python train.py --num_key_value_heads=1 --hidden_act="swiglu" --positions="rope" --rope_theta=10000.0 --init_std_qkv=0.0242 --learning_rate=0.0121 --beta1=0.9 --lr_head=0.00663 --warmup_steps=30 --schedule="wsd" --decay_shape="linear"
MLP neurons of a small language model. Each row is named by its layer, matrix (gate and up: input weights) and neuron, and shows model dimensions 64-255. Each number is 128 + 24 x the weight over its row's rms, rounded and kept within 0 to 255. Numbers have three digits each. A neuron's up and down rows have the sign that makes its largest values positive.
Before each neuron's rows, "fires in" lists the words (lower case) most often at its 100 highest values on Wikipedia text that the model never trained on.

fires in: "the", "theory"
L14.gate155:163166146139054137143147131158131108176134110117144117127093096156153119116154164150157143107098142165145148099057139087093109165092084123115124101139144109099177080152146137184127139122118146120136114115117096159134112102140147130132161129114106115133098120118130149167111134068132121161136166118111112139115118114145104132078125113140099119132105122101128143116148117109175161153076140139127095151154111135116127133118140116116096156153173178117123123122151109157157102126113096164159130119137108145143131118155168136106091122098108091117158139061090143106094090093135145101
L14.up155:153139146093136122117094126097112132098126104112096143146116185099132079056147154173106152120171142143092111108121106131076105130091152159128123135122087096083129142111085138109137075154081137098112125172090131138133116135117133135197126139140167136125143110130101097147125148120128123130145142115107110167130107131103144163123154152141115127118101091164132197144150113137152157152118131140127101101164129078098151129100123114097151152174154132161151151128121125131070127119120131121127140161132152170163097104146149149114087105103159121166135133108136155081095107156116096113

fires in: "can", "would", "not", "to", "t", "might"
L12.gate430:126117143139112164160113107158122148152089136121159089103111121089151118122125102152117150145088146133131181125151134153099167150096140139095126144078128106113136117103157170107098137104108111142131137140121099129124108141128113107130128141116096181155110103122125106111133125154148110130127154169160135128117145093099111147110138111088133136148122138081107135171137124140121134130142093163106127114120146097144121119097176160140100127135128123145118129110135161135072142103162117139158092150182138168160098124124156154132100134139167135100129088137132150091107125111083089158
L12.up430:153136098116159120078149122132104151193155155167107066151082116125142096168129082101095148135161126126121149130135133146123100147111106117110179138092165097132123107095095148136134123163152094161126141119149110128165122110062111170150098120099129129127127113166114131091100140160143120113115140113145140129123128128141110136164120132148166093141149084100136133144120124110146158139130116161133125100181119158070159110144162109136151117119140150169166095133121107131128110141109124099139108137147136122105106124130102094138128147160130134129068146163137116140126114151107135106

fires in: "1", "who", "career"
L9.gate271:135121117130149128158148124163107168138190146159132160146146101153095158141170157092102166107126132161181106159153098130114129136143093108153115131113096161153132151120124118156148129130141083118130130197079126095107144122097127159135166151118117107139122120156125102134153154120159133120119120119149111145114129118139113162153154098130132146116132148133172141108161143170114151167177135116105152139146107126096178155141109117132109112094177118123108144123153129121153126136163112137135169097111090126143123096138140129139132116103083155131134056126140147089148182172154142113
L9.up271:140135117108083157146100147154094112105097150115073096112089084123103114125130164098104160122109162127133129117141094176132143106106161147144129124122118114110155131176133135105154100108132090106131133134115140141136122158131143143140195137094145151121098090120153146141111155128130135130143088140127107156146101117094096155142147121132147128101146122134124130132113165084136104112153119085126175151166154164149164151148108150103089117075095174106115165160145130127152119171143074121147127109151101129113118098101074147146135099124146181137100136122142134128100156140144161151

fires in: "it", "that", "this"
L13.gate109:185130134108121130115113148145140122110124119101086133124131132110125100107144142069112141144164142133107109124129122132108118124105118132124136139144128091152153116116132099163128131138093125141101123129058076139137110119117129096127142109160115072143155124160116123145117110166092102097168103118108107128157146130093130095097128133100115108144162089132090124133154124124145164138171130141159105102127126104110139122119135136096137118155135099143124113115073113105129133104148139130166128095140120127132157164104132166175099120095151083158126072191140109122140095174127096108
L13.up109:183149147121125109139102139130113168165142136143159104136128137114141167157158128145099117147181140097145075110154115135126123155113092136100143114089105122131170097098136172129131096146124123100143083118122099096142113132118135171114137125163145078117141157168094097115120169154157114127118110173105150116110101126108127117135109126135115168086122188143133141121135130144143097127149139101130124135144137154109149101157118111137122107143125133071099063177144109113161109149139136132130124096139141112119101151106106112119153135130147132117123123104132161138142132142148089131

fires in: "which", "that", "it", "also"
L10.gate40:139123179171096110100120094135100133089108097161115159154156128129125148141152162098115128169139142137076134179123129143160196087091135137142121147165108141115113120101131141175133117155122141138121130074161118131133124171111159109146144126134109112125164129116116148120148128119138140070157191114104143147127086128079110092175166149127133117142118093134128113126115103120120123165185101115111115148109142099137151157105156115099141132125178109105114153098127143102157108133123141109146167135122133173128132110113102143132126105157124131120106106149132114134100082148108123142
L10.up40:166156175145119114111151105147115131127143109119090104132100144130108132097095105101156124134139177128147105119115081129153136140095119129090094144120119116136128150122132158111150118109150090118130130126109128118113115099106101101116067102129150116092122118113126141133133146113104145170079122114109091110126134141107137142110168138142150130177128158134180132175084103106140105128120120111150152092162096113139106091125155143159158141140099123141097074159164108159149118140118129144088103074117087105142087149150165097140116143103134121134137101127104120151139157117147119146

fires in: "new", "boston", "massachusetts"
L5.gate284:131109117181137134110124156138166139133085173122122107107108130106126106105182146119146095122112120141125125151150129105136120128128149134096135124177122137120166149068134123158113148126116154146141168133153150161135154129074144139115132108154106120094062143140148133118118170147157146150122145147123136096146189123129121109145099145148125132132106131114165113120127186200140125154137109108172152158101131184135142099124133126082148132118109165088142143122122166157117142163126085087130145154112124089149140143137147140159117115153112139123126113138150140128108091140146140133
L5.up284:145122134122103144123100141142144160096104123125081167146116120135094091124199098115110080088063140149138125194116132123135125110115144124125142121107143140121142159098177130152145121118154165147129153143124166145106128131052172089114138121102122117157111118131152116119116184138133135128126135137098114117143143120119118156112145105114124150156097126108160153084177114143096133122137116140149104148102110124086112148109180102107117168138096108108123165085153140106130127106111111092130114135132111086150114141114144113133097110121134093140146161150191128147099126133177148151

fires in: "not", "t", "without", "website", "to", "notable"
L6.gate26:132133125119112106087092111104140152113145143171113136138152125149157132173124122092163131117125111089122121121125112142070125138104161125115132116110083151107097119126084110114111172123108160136114108169092159094169125131144106137119123127137125128138111106148131105100127131104131089112126117128113129122117165151112123077125148109122129162125085139129104110139157144112137105079161203090125143143139116121073132143150136109126102097154125160127096115159121150159136162180096118112188146139100091143142150156169165112135146124165143115166124126124095124156082147174113143145
L6.up26:128115136101115097122098138110097146138157136127162106128118099117165083095121073137129121129102147124175168121146119110109181086147144092112117145141137131124117145116068113142136149129112110145126171144102146158155119108163133128111129153119074109105140123151126122119102128136117125163153090123109097110143138125094156177122105110089108084107125143123136092137152169179129140156105166096100147128133098091119095113129118101117130153092154127109183129169122130155076139096118145110100126147111140162099078138140114111123123109154128153150128130135091142075145175151141161142

fires in: "the", "is", "known"
L14.gate312:107082127167141128138128120110130141149143138136111171121110085144161130112133101110114129158113106148166118084094146111141121147155107129124098121127139112088144118108121127146108132123113157153158123092107165118090156093145123151136173137137102086160144083125112151129175091117108148131121095100118098159151108124163132073170137149089130100122108134150129139162184109089166128135171115167149142117116090134122133121087099127126137136141105124095116088126148111110132103145129113109196117128149151113130107153136135128154137114127151110110162127098196132125083136164180124147
L14.up312:123165128111162094149148056128116129133145120121089128146147114131116182139115117130139123135125164139119141137126152134092103116108122097126188149122121161111148136112125128136105094052113122122118114080133108134147083133117113111145100144207128144123126113128117109101125108128145116161135157120076121147129091164175113115118152112132092152135090126143126149114148151098133070105137124159111134112156127133121109142164122150106130174114140102146142116103156116140144126162157113096113122117103116098147174080126156148103139158163137127096130151138132161083166102119118113151

fires in: "of", "by"
L10.gate473:132116112103124075116130109129172117129139171124084149149166100115083129101121131160105123147128146125078136153106112130169115112131098087130141107086131107127147128149099119170144092075144132074137192138130121130135158117123117088133127152113115123137148102136175132116109115142140131115087129102129129140126152089076121148173117155127115126166107104139109145118183126191126121144133088135126162129151130123132173096143129130126127154121080141166143115146128121126115128131150101113174110144153148123150112080145091095142183171167106112179146092128121130115105090144116121176
L10.up473:099138130134093076130127113102129137129137159075146104141125110095183107139132126123132119110126121148159160112150116122128092172145068084130110126097102146123140169182170119149131115088165145108148160132124148110183133106110138133105098116146130119146138102154102143129129106123131152141162118126106147117142098104138166143185094139128137089119121129131089142143150080177146129099164142150136145094115114150134086098172092088137144130101159129113130171101066172150148111119130141112101090099099142094138156140107072116140113141139140120126121121099118135125138142137094116152

fires in: "like", "as", "to", "from", "andré", "including"
L5.gate422:138159145081109135163124094140120118138138107146143130151097123080164115135151159148134127168120123154159165130130148111140178113174092140123129192148131142167132150124140111149120081096160117134125113138108123127082132144152175099146162120158126105139119130114118142102130105120100147102170199163091040158133132137122122122117152114157134130115067102139154148132127143162115096125089113105169117137114134102080150115118119156177131126148158158157143136138070127122168122154123147112143143144120156105136149137097127130138100132165134130122118132135136108130111164172126132119
L5.up422:132144166095136133139157141100143162100130098110055133145139107136150112110117136167128107123122083148158146138112104104128143143134137108159146128117138109149108113105176147117160129147129136123065144117151142131132116122118119142107153081142110152142134108157057126135155139122104137144110108147152097145115139138169141118138121118125148106135114155140162140136132146159112132115110138102118160124157125137121160079112107141139158157148096130140135116105075138163183102118118099116127135162142141149105126183151104118140112135124148089090116140123105138120115149117077108082

fires in: "the"
L10.gate186:144131156093110096150114112118135158134153163130140118166112089115069141099153112155104142119124132133144107110146123091115152109105126130071118121194163128183130083154160104146122143121066144130153092135126102126094114138127097132107183115119086159135133151147162162141111161162130115078127083148111138128077116131126150090086158135167149123135144108119147103176074100131135134142090107137126127166135151121131145128095117101131109100152128163107118121143120128122161152133085112095127148126152152135092131143114105130122146149153135134124148086119133164135110108112127117121
L10.up186:119133152131146139120130126127129141095143147130142156147138111151145116093109112122109111107158108120095145124172119108064116102094139124120130130099133157127168105118137134156108076097081109148131090125129159151133099097102098083167128099166141086158081127132120127107074124140123127117166136115116138109143134117110151109138143157113112126156137118131126099126126164110171126149131128100116143127114107195094107124155094139097140196174151130098104108115179111137116118140118145093112120080115179124108126093107138126120077147146136139153179076121115149137103073125129117154

fires in: "of", "to", "despite", "in", "percent"
L9.gate226:143167125112171174147112111137104134085147091106164138095102130135187121106130133132106087105129129096119115100104131141159075136199092123125095186123100114123151114097135159115143131149104142141105097151162164118094134160116136105146129134117141122152153144133142161115119119103109111116109130114151166164113116127093154131115118133152120151108131112099125142192131130103158144086124120104079114097157109112106134145141158126170130123091115139108137093137133142125115093128112138098151132143146115094125139150125114111138121130185173129108091096092125149129127109098108162099
L9.up226:097131089112124153125092095091112158170089140129142177121146152181142137095122116152146172135151091124154127173141125172110076179131068109119097135143123124124092155129143130112171124121113160154110091171180122162110152166172125164114081095142120126155129098114160139116139136138137138133105124142122145134125107114090101124123132082159143133101110143127102132168114149136111095151112129115131152120088116096109123122115111127128144159197127155118142128146166132095137097126118189119130107138156101132101114106124130135124174140103144101146146120115097123134141138161154129093

fires in: "the", "united"
L13.gate114:126143120134111175140157127125158149115137161138170102120108129135127130113129114149122096143166104138129139130122124081160113184129119137127111147094131078133146127146145129117142129147099175122086092103124088138093113105123134128137137129116121162120112119096108153133117137187131147128093044184120099124119125098193149125145162125109121157112099104138133090097161158116155199151103123169101115128121151136078130134124130113103144105128176128103155149165133096107153133085134133153166102133152177084115128125119142126146070185148122122150127115075127132162129124132130144129
L13.up114:131093096135168119130154111105107128110143081099140146108122120166120124117133182176147128111170139148110127155127099128116077116137145118122129141119142120118096059101110139101123081131144139167128148093170169135145118149110096121125124128149131164124118130128143106099151097137129179121127135090096119090156129132112093119113154110124104180160146115117126187156114121154117095152135118137129097142184152179083153152159144113137191151102141129114135126101169117176113139122143086115085140113140113117136141091086138087136139107129155104154129128097119131080140114135124177139

fires in: "to", "as", "than"
L8.gate213:132148127100141148145138109129170153140125133134179128129115124135141116123146112120139117129165150149104136112161125116153103154165112139104167125147152108125148142114123149130134132117155162121118141122151123159152137134109143026092166121139112142194083077125089125133135136124141136116151164137097114174096114137172121110116125129177118118176126136134140102100183146198125132153129111112134127093092132137112142156139150136114125096142151138131132158133112120135130146188145141093124111113101122104099116072132104138172103117108179106105170122150123103151135104133146129118
L8.up213:125145126122128108113196150078139120123138149118175151113152126120147125093118142112163157094118132163142124143132154140146093115150093091134113128159107141133165126120165114140113128127095137116114150136084124109118169176117132154156149129143095104102103132142098143149132096108082159149109106149096062169108149187129118138130096089178114103151094155203128113124131140107082119101161105113121131096136123179126115114141162159119127135137068106163130111165076098115160119147103127086126137160117104098118124116145144104139092134133161108099149128132122102145114120148162143141

fires in: "of", "is", "has", "its", "a"
L14.gate360:121098145127121134088158133152154133162160154123102133146140116115188109139145152119146113114120121114114151157108100094149154141135092163126138098122166109103129126152113163134145119136105110136111180162094102125139097097165112128102134161149133131103174096142125110135111171069155100091124160108126148169152152096092134157109086144152128106130113138114129143142124106096145139118128110106076152125120113123151097133132113096161125109134157096103120141124138128134137111085091156134128187154129120089115106089136142126124164154155125134171124158096119093157107132068117141124
L14.up360:111143112119091111128162158106154120117131155124129113117116104155157157117090138157077109104137154128154131126118136125160102115191155139081173120126142150166107119132169138142145092143149104116127121164118155102149133131135143158187134157159135138147133153110107107099091115117108135121152140079129117171147145109116144162130108108084150145124127092113115127135138139156108092109112119154172102108124178115104079139144118122185132169152113144097103124130118130149115122121120112139176080119152137107150172104123103124141125151124081098139163150074111130118114135175182126122

fires in: "of", "that", "in", "by", "recording"
L9.gate125:099127159137107121137134140085120131135109133136160108156135103125114132151143125123101148106136137143134108143103122109110140116157128143131109121161149081120077082083127107124126130097142067132163126100147153131111173100179146130099133167107101186128131182113151132137141122110110105116148130094107121138100114090133135174124108174157114104175111091112116146191164122151129126145141122095118105173155159090154094094103078122143117150104111134117168127165165141099142143127125147142080123116153138160150120131134111121146127106130134158127114133151135154113143119093144101125
L9.up125:180141106136131090092129099099162157082111155149129075179132152117121089152139139102136157103148141111112145140167098108119122143118113095163096145147120118136086105130146142146136125110198078138116111106154118132140110131124116113111118123137098120150150111130084092155082127157128131168140110135112147091123142117127153119169100118132130168117149112127135173146123125171162119116151143114087136148110149138151161115139127091099102109077111105124110168143162169118134113107138121102109174095132129142099085140094050139098100125190106150135122109138117136115123130180086093145

fires in: "and"
L8.gate105:145118131142095144128118096114105110142087135116117082129142104161109110148148148143128109097141098155166142141143142169128123147127106145156184106095102165122101122144099154142137127140129147096144126133092141127130117114128084167153098076125148139099135120134146133130141180130174112118161115079163091099116137121096098108125125130133143181132124108135134112122129120137137121125151137120137160116153166176118137123099151107124180105097140148144139162121121109166135116143129132173182088118152093115133074129128137155133125134145127129145152140123133143143128150132127163147
L8.up105:100088117115113133134101140118113159109119105103123113185119131138092140103140160124091152124106163112132151110137090108135150119088139138120105116107119129082116137129104089115122091145149136100136156122161107153160100131170125150120129120090110147156168163129123095130133140105147113129102101156102134115109136117187112156102142132090131113091126157125112147161180131110158155144162117100158144133172110125133148119111118147111113128074138180135175141122161097149145123155095120129154117146084115127105144120158102109090131130090102179173121133144137094133128184116127154144

fires in: "the", "s", "however", "that"
L10.gate505:179078167128153093117128127112126124155137150145137126098112094105138114118169125109135137133139137120172163116127111112086130132135077103111117123082126111138086120122103117153152122141122121121114115127098089139116110146126085114088142122124136105119180131138093087160089106127123114082191112128131103129145111154163086121131106104129075104143092124164087150124127140109144122122144155124182119113120134121111126147117083150102105168167115171104096129175136179111173117144134153129169154145133131113119139121155103122122172120117136154183120111129096161077095115126118123169
L10.up505:141100169127110148126118126126127135136175144185110151128093092110114106114122135094095135181157147116171082111139144154127120129088142142116140135145158103156128107145118084117141113132128123102145104116113117150074135145140102141147085132126131142117146089092140115129112156112133118152101115170143124173119095092118107170091160106134158139133151146105128093149106096156151114129124067121099152142088105146161136113103090119101125123152107162165141127126134120104148156108088139159135136129164146104160099127134109137074150122139113094143096162121124119101160104104140147103

fires in: "an", "another"
L14.gate352:134136111096116131109151160181135111160092138110115131138149121155157111130136091154139131117106146117154133157112137135094163144118169147131113077103097100109160095146119106090090172117137144146122107167116118160106127118101116126106131181114098142125094121134082145143117118116114112108128111192117151141085105191145089148134095140117119122151175141102130159132095142159093125144152118148149156143151166161148128145122150149141143142125074153153133118115104093133122130123119096129126138110105169115100103101109148161121145116153141154166127097180160128122106080132141140165
L14.up352:095121143166124175167117137204137125127117077153176096153135085149157137160158149121137124121134119128172119139106172173166105141150124164163090122111112107105117129136095096104070180126123119111169071168095150161128144175134145146166156118105163123147121150154130107166153136100116161141124160145150152106146121133124113100132134132107132063150120100137144121141144137129111125072129150114129144121115099133132132126135139125150151129127134146158174115116162099122109098107103118141103143144105157175137123149115095138182131100117129165127132104114129129129098111173113138147

fires in: "after", "before", "since", "of", "upon", "to"
L7.gate335:140124123140131139119130123139135152072173128135144127166115107144133169100133091110107149105148111116108114116117145083134118143119148096159117139126119143090191133151111118142135125150104119128152120132148137137103102140131112151114120114122122063140146154118164114146085129099143113161140140103134183158105112100101133113137098129145137097134140111160114116142102122131144132125099146110148196093059078119115104129158129145115129098103100159084127135144107127122108159102110101142189114106166123141162147142123112097177138158128141089119130156149138081100101139146135119129
L7.up335:114136120117158112128094091134114145151116098116091137159085138136138139118101157104138129121094138107143109117125152147119111152129137102165179107143121152133179146158108128166125123140122139115124121121122142112138079154152117126074099143133095136158157136122134121153102076128121114090088083117147139148069136145128116140125101142166162130154115175137102141109090167122155118119151072164148125112083108106137150143157124157131115086115156142083148131082137138112155125106138126175130110145127105134115097140113169065141104127122171134145115124140139131086137155142085118126

fires in: "united", "national", "2020"
L9.gate329:130144129129138116117169122131064090114171115132097127104113103180121099072111114144108123094142110080140152175168118114150115132173103124154105128126129114114088090128121117120069167124132126120123081172089110126134077134159116111117144132113092158120092110170138108111099122154163119129120118159140136157132130138129132166110103149114100129164128100120144126110105128092137130153122117120124127138137095196112156105136131107106166102159158135101160141137124156139107117092115172129141153154152135122075112149110075118114112163109153139121164132082105111153146152116140139113
L9.up329:131138135102141122100130127169139124125142106131152126133150132115143114156175119100105150147135103132126109141139116130153084154119118081120089124178108118104142169115118159141150117124151123111100119152118126127175147180139134169100127109120145101126130134128145061149128102113112145091105150126142108171101110083116114112138140086144129117150114102080108107159091128174150100140118142145155151132149142156151113130084165139117148114111137168112081183131094068117106154117118132140118110148134084101158168122124191132074125149108134170138149125092114103160125127131157153156

fires in: "to", "not", "t", "did", "does"
L12.gate404:164123118140148153129107109107135103136138119163137120112126110146153144110110155121101151133122141109109124083166124119105093132098105169149118110160146153138070137142131122083120148120077146116125139133099121169124144153161103133091139130116079137147151114133106093158133140136127143120131164111140110145084139146081145101135166124129164097132120141097156104128146163091139156165130142155081153131129154118095108120098161187118144125133097162146143143076145175167142152163104152110121172129115076155154088157154151164130108138107159122109099135135138139100082115128103115124
L12.up404:171150127175091116080092139146185167164163120124142142158142127143146160171121119088117115120118170094136129091103117128114117116090094125126144126116123137113161112158114164117105137169150126144107140130170092068107105102105124127118148119120130112165158120142113124143138132127117123117186134110149129126103144141116110119150081153104095137145096110133158131153113124112098128152159137113114147137125143089151125145111126134163154129116114119138182138122103165165117204110193143104157135157132169136097130148113137175114116120105124150099118150105065148085118152121092110144

fires in: "after", "during", "as", "at", "when"
L7.gate424:091084151151081118154103124152118144129111130174121149151177179098097155164130118144160188125157145153150122133146127116107116138156093104103136121096107127123122110149128132121157129127163131109109116122123157132109155165128132097106124086144131148116133140153075149126115148087184103088124103129109151105119111151106122161095100154073177150113095151141128117121097117106160185154103135101125136129126101083122161145129125105134169138154096177099118132116114137153161143118101140143158139120171152067123124130098116132126112108152118125141106135111122116079127109096115113144
L7.up424:137099128155125135079110106105128119103143101162132109126179139115162164131113118145134134120133179152066087129131121140113133117114144100104171136176128107141148160110139109131121163098170109096132162161149125106111155128103202092079116187125111137142123140101096135145118105151121115142143101141121135165153116153122091130155170120152138114117116129166106137167097124183141180143126133101123167134154111118138153178147132121124159140126117111108132127065075169128143107124099125092122136119112156108129126137120092108135135122119081107119109084136103121073109110125141146159

fires in: "although", "after", "since", "when", "to", "while"
L7.gate358:105119103176118091083089088102144145155142145119139140139164131149113135095164119139102147133139113143155107090136110110102097135155136127101147143163104160106131122105102171140124158153150097116122114099120124127127159131130141097153164157138137130132115212145078183134131118090122114126102107093121144114086123142154117103091112098121126128097095137148149118150130137129133204167140106133111140105129146120101132075127118126163165139147125146128169138115103160107162109127137159112133139107176102080149109089166112095183164150158179138147162135148085108114150136142127120151
L7.up358:105142123152149119098117088101126150143117130172135150140115111117108080131149123132136180112126125141155109132098147100104107179139102138138087104128113086146118134142163098095101131161112131121135148121124156137117098172108129135137124115136102106131197144101085151133124082151131109169122121102090136102082115136087140103130107118136147183106152127154139144112078102111104142171099164120125139142107062071117126130139126112147159129127115166136149151119147158162106121125143137177121106139175118092121135118090114163148147080116127121132124140133130127109152124115132162103

fires in: "be", "also", "been", "and", "later", "then"
L5.gate392:112135106162101138162078103165115095121139108112140111101161124160084109119156104069126143096129149156115117146119131133131115129091125122147085110088121131156148131154098115141108152184109097135145127128134112143105147125171154141107139125079139095120084135127132139153108139118164161146123133130165132141114140150113103131138160121098180164159105155116113115118115135098098095112114106137139148109148127120136129125137113118111098121127150135164086099126145135117116156186126140172142195114116080159118137164125133149119096102147139143103122181112123154150161140133123123106
L5.up392:123133124113084129114117110161114136076100141174116155096138132158138141089129118092073094109156155094149124118127085120135148109147133124103102109151084099100143157169151111130122148116138095150103151112141103097108113115154129112118148153126137132117143140098126120152119105111106135114139108111124139106145120090098116149147144099103181113103110153142132110134127150136121135119101098149140171125154121090134145098172119145124098139168133115177144119097151172119119116114135150126147151106090185105140160138128117124066074137111120123139138152113096182136139118127077115165

fires in: "and", "a", "of", "have"
L13.gate223:115099143116144122140104143120161115134127134138171142137136108122146116129155116157114119111146149103097144147156132137118109123101121137116109130118158122147142097165141185152070161184125133157088152156121125115156111105171149138137115181138142122127130151138064073105123143096154108127090102121108132134102112140126161122156112111130117115131126148096131127078093090128141141114085101139132099109138130091138085154138131097147063156133120133092143164177137139165168082133094120155132137132129107113141152173142146125130154133132104136140116121122149126137134193178138108074
L13.up223:084161146072116124132112127118111089123132087078115146154144139122161131130135102146092150107127089120126171143130137154121156144120123110149084158150110133115146125087164166131139113170095104139087194116140083168109160124112110152166129192107144166130110120123140113168111158103126168108122106122089119137109104089110142109091133113131127208100112135105123142135122108112135126160117110107121130108113106095103100142167137150126139155146125104159138131129124130075130142153125147162124153118114172147147122127114137119121100139127143085137151138105139134171116096116123147124

fires in: "an", "be"
L9.gate150:142121129162123115129187127119093152137136119133094099161138121147096148127131128181128148109142124115152121119100144135162100143098131150114134163133095107104149096118108111120114148167134105162072120166173136138092118145129125129103097131099109123097151137152172167152136144067096107093133144166141106178117125138122115117120140118170102120124118108084149148161163143112127100148113120108099116110113114117142149118093128143139113118105090137187116130149132122096105118085130170120172085162101118136145096144140092122135132142178116127149064119136111112106169110154136088165
L9.up150:156136130113104151133142115161101124129111120089104135122134146135102152076097129106102134143159122123167136126068098168128114117096136102103124131117111135120141135109151112131123162130174145127105140095141122082128129126115106128088119130146117123088095082135103165124125125110127168070078123102113122124127118092166119177074176131111092139141090165133110118128114094119154086131102127138142137135139163100097148111114113161145152124161135116126162102089076129118117087154139117123059166144129142139126144171126178133168148089134088120167093130114136115084115134093127101141

fires in: "and", "to"
L6.gate45:136111119097128140101104124107109113117112158142120122143108107133122129134172121137131151138171117130108142103135101098164134136142125126092137101077139120067091126107128169141121163141117129106153121135136172102115103146122090110149079160108153132158131126125163120119072090093117123107129088127125152178122116128139139089137107115183155126133115162164158130083098144116101153132144142105140172120137120114105121115124111129116161129109134110110104149120150047130114121146141096175153141164162118182124134182179131095118111115153144124128124109112113138096108114141127140143
L6.up45:111148129091118104101138110120134107087151119142119127158141109118152131139140103138138110140174174128172141130163105113187191157124116109156124119144168137087144117126141167159111138146092132133101145108096147098103171144133150085124136140137139127101117158118156148086120103131104082124132152127086136141094097106096119064086102127132143151081132148154144093100150150128098123102144163133124133110152100118132153144169139122134124155129136106138129076131169124131091092142135127108134144149128099160126129139130143125129087184132101104079116112093071147097135128154135133122

fires in: "or", "origin", "olympiacos", "and", "by"
L8.gate93:129159116122192077134096111077089125163095138087135176128119168173145150158089149130132158116150166115165108116149154118146124110118107186138145118162171130134158154132123119111109132143127108130164124147139117117123103117092062146111126150125146154114163096111173145131109155115122137130114131146110125189091143142113083128145167117117190138140100134144126135113094112151101098081152113150119108115135118122136146144133141148101116114139092177148090097101145162139149107134101122128175086126109141143140141120135157144118126086131140134101110120149114097119127108140133184102
L8.up93:106126157053127123137142128142122104106093142131095103183113117155107126129113137130067108093110155120129136102128119137129130120106126123149097100106099113106108140148128142117139154127161155123120162173158159114112073157131124096123119102128086166120104160094133134113125132118140169153138123134142122122118085127137116079106150113102119136132141126145139162142108107140112156149138125101137130176118093108116183142149099116126103142129181102088127158150199139117174106129134114099133134107114174073155181112128145157151115148154176132121128125085111136143127116123088069110

fires in: "to", "weeks", "method"
L8.gate436:108136141151176146105121146180065137093161133134121108147143074130097137133119161124143138168148101102152133164140106084127138145117111119161132098122147124103148111150134097113088093104112080164141151138154116118108106095108098136130141118133109123113112179102157099150123098104123110134121121142116140128097110163136133125143142116136113148132098155123153134116081145165119149139122174132134132112151095155161148118125107149118181193134166120079131113173140143108122095122134149157157127165179108151106120104132132104192110141124125138144128134108147149110109100146134066112
L8.up436:104138108140125143118132124127129120125095157102101134112064142124117192150106087101107124127120115126100115147153128146169137125128133121107115129151148125132179140100108065145144096134104158073110152153116154089118132091148118147116116104155118096163138157110111123123139131084132077147129112143138133118167109101151106114143109130114129107086103108094153115118115126137142112124130115108124075139149160149126139180115109103160159105166140108180125099126143157148165125098150150115118130125149140110082120125087130120103109116152132142085137147120125169121117141096091139129

fires in: "a", "an", "executive"
L12.gate31:097092118155115156122133133104149146088105107129163162127148103109175156142087108174120114127136153125142131153119123112107125114087150156113088128136155177110125104164124098133194112129103088110158140120096151119136126129113183108115124123142112118116116149137125134135105153128119154076129120120131096132147180149175116139153101141113126155079117095140089131112124174165109157140138129200104144149130107122120146147112127143097137098140058135107165135108112147154110137125120156135096205132123142135137135143156123127139111082114121122115132160144162126117099141060125127113
L12.up31:103124107151116084179121106098083108063159117131142110089145094093122163104100151103122150130160099092136138144121150098135107121132127113141110129119125092113139079124128119138080139078091098075138127120132114121113128159122135126122131139162130115162116124166201123156122141117110126092139132126129163117116091121102150131090163098127169098119114110129129068135159161112105142103112146168147135131134107084114164122112122098157133166079143106125155145147145102153153126088104142108118117153092127129116099127107146088122151121111123125125185184116148124124096128185099132131

fires in: "new", "future", "original"
L6.gate97:137121162121142104139133096139197160157111153113133089086177119113131096110131145125122122145115117178106154130165146148148153121137154155140140169114148095122165142130126117154138144089138149124157153132124119094120129127204110122156137112147068106124122147133111130129156136154127160171146119089096138130118171131092151181154105160173139099125129121109120159093112150111092119124139150113133150096103151091110154140132103107141133092145127143082120094121131126156118150128098095134085147134140109127110136074153153147126124161141107129116124106171064105130113092043138127153
L6.up97:083119136107115173107139134136162148160096107137103100111126110091172114117112146106120114094135106131087152137158126132168133147137125142093112172109147130091167142136148091162146145125168129137127157159123124123109121120122134126110135124122078154132153124129130161089138148181134161116130100100123122137116135112159118152145143153124127120128129168107101118097122130129115121186128147084133137166123164083106154116107136143151161151123122166081125170157129150126175151123108121131100150058119143131113116093135123155170157097126075189148099119121121144169133152101108170121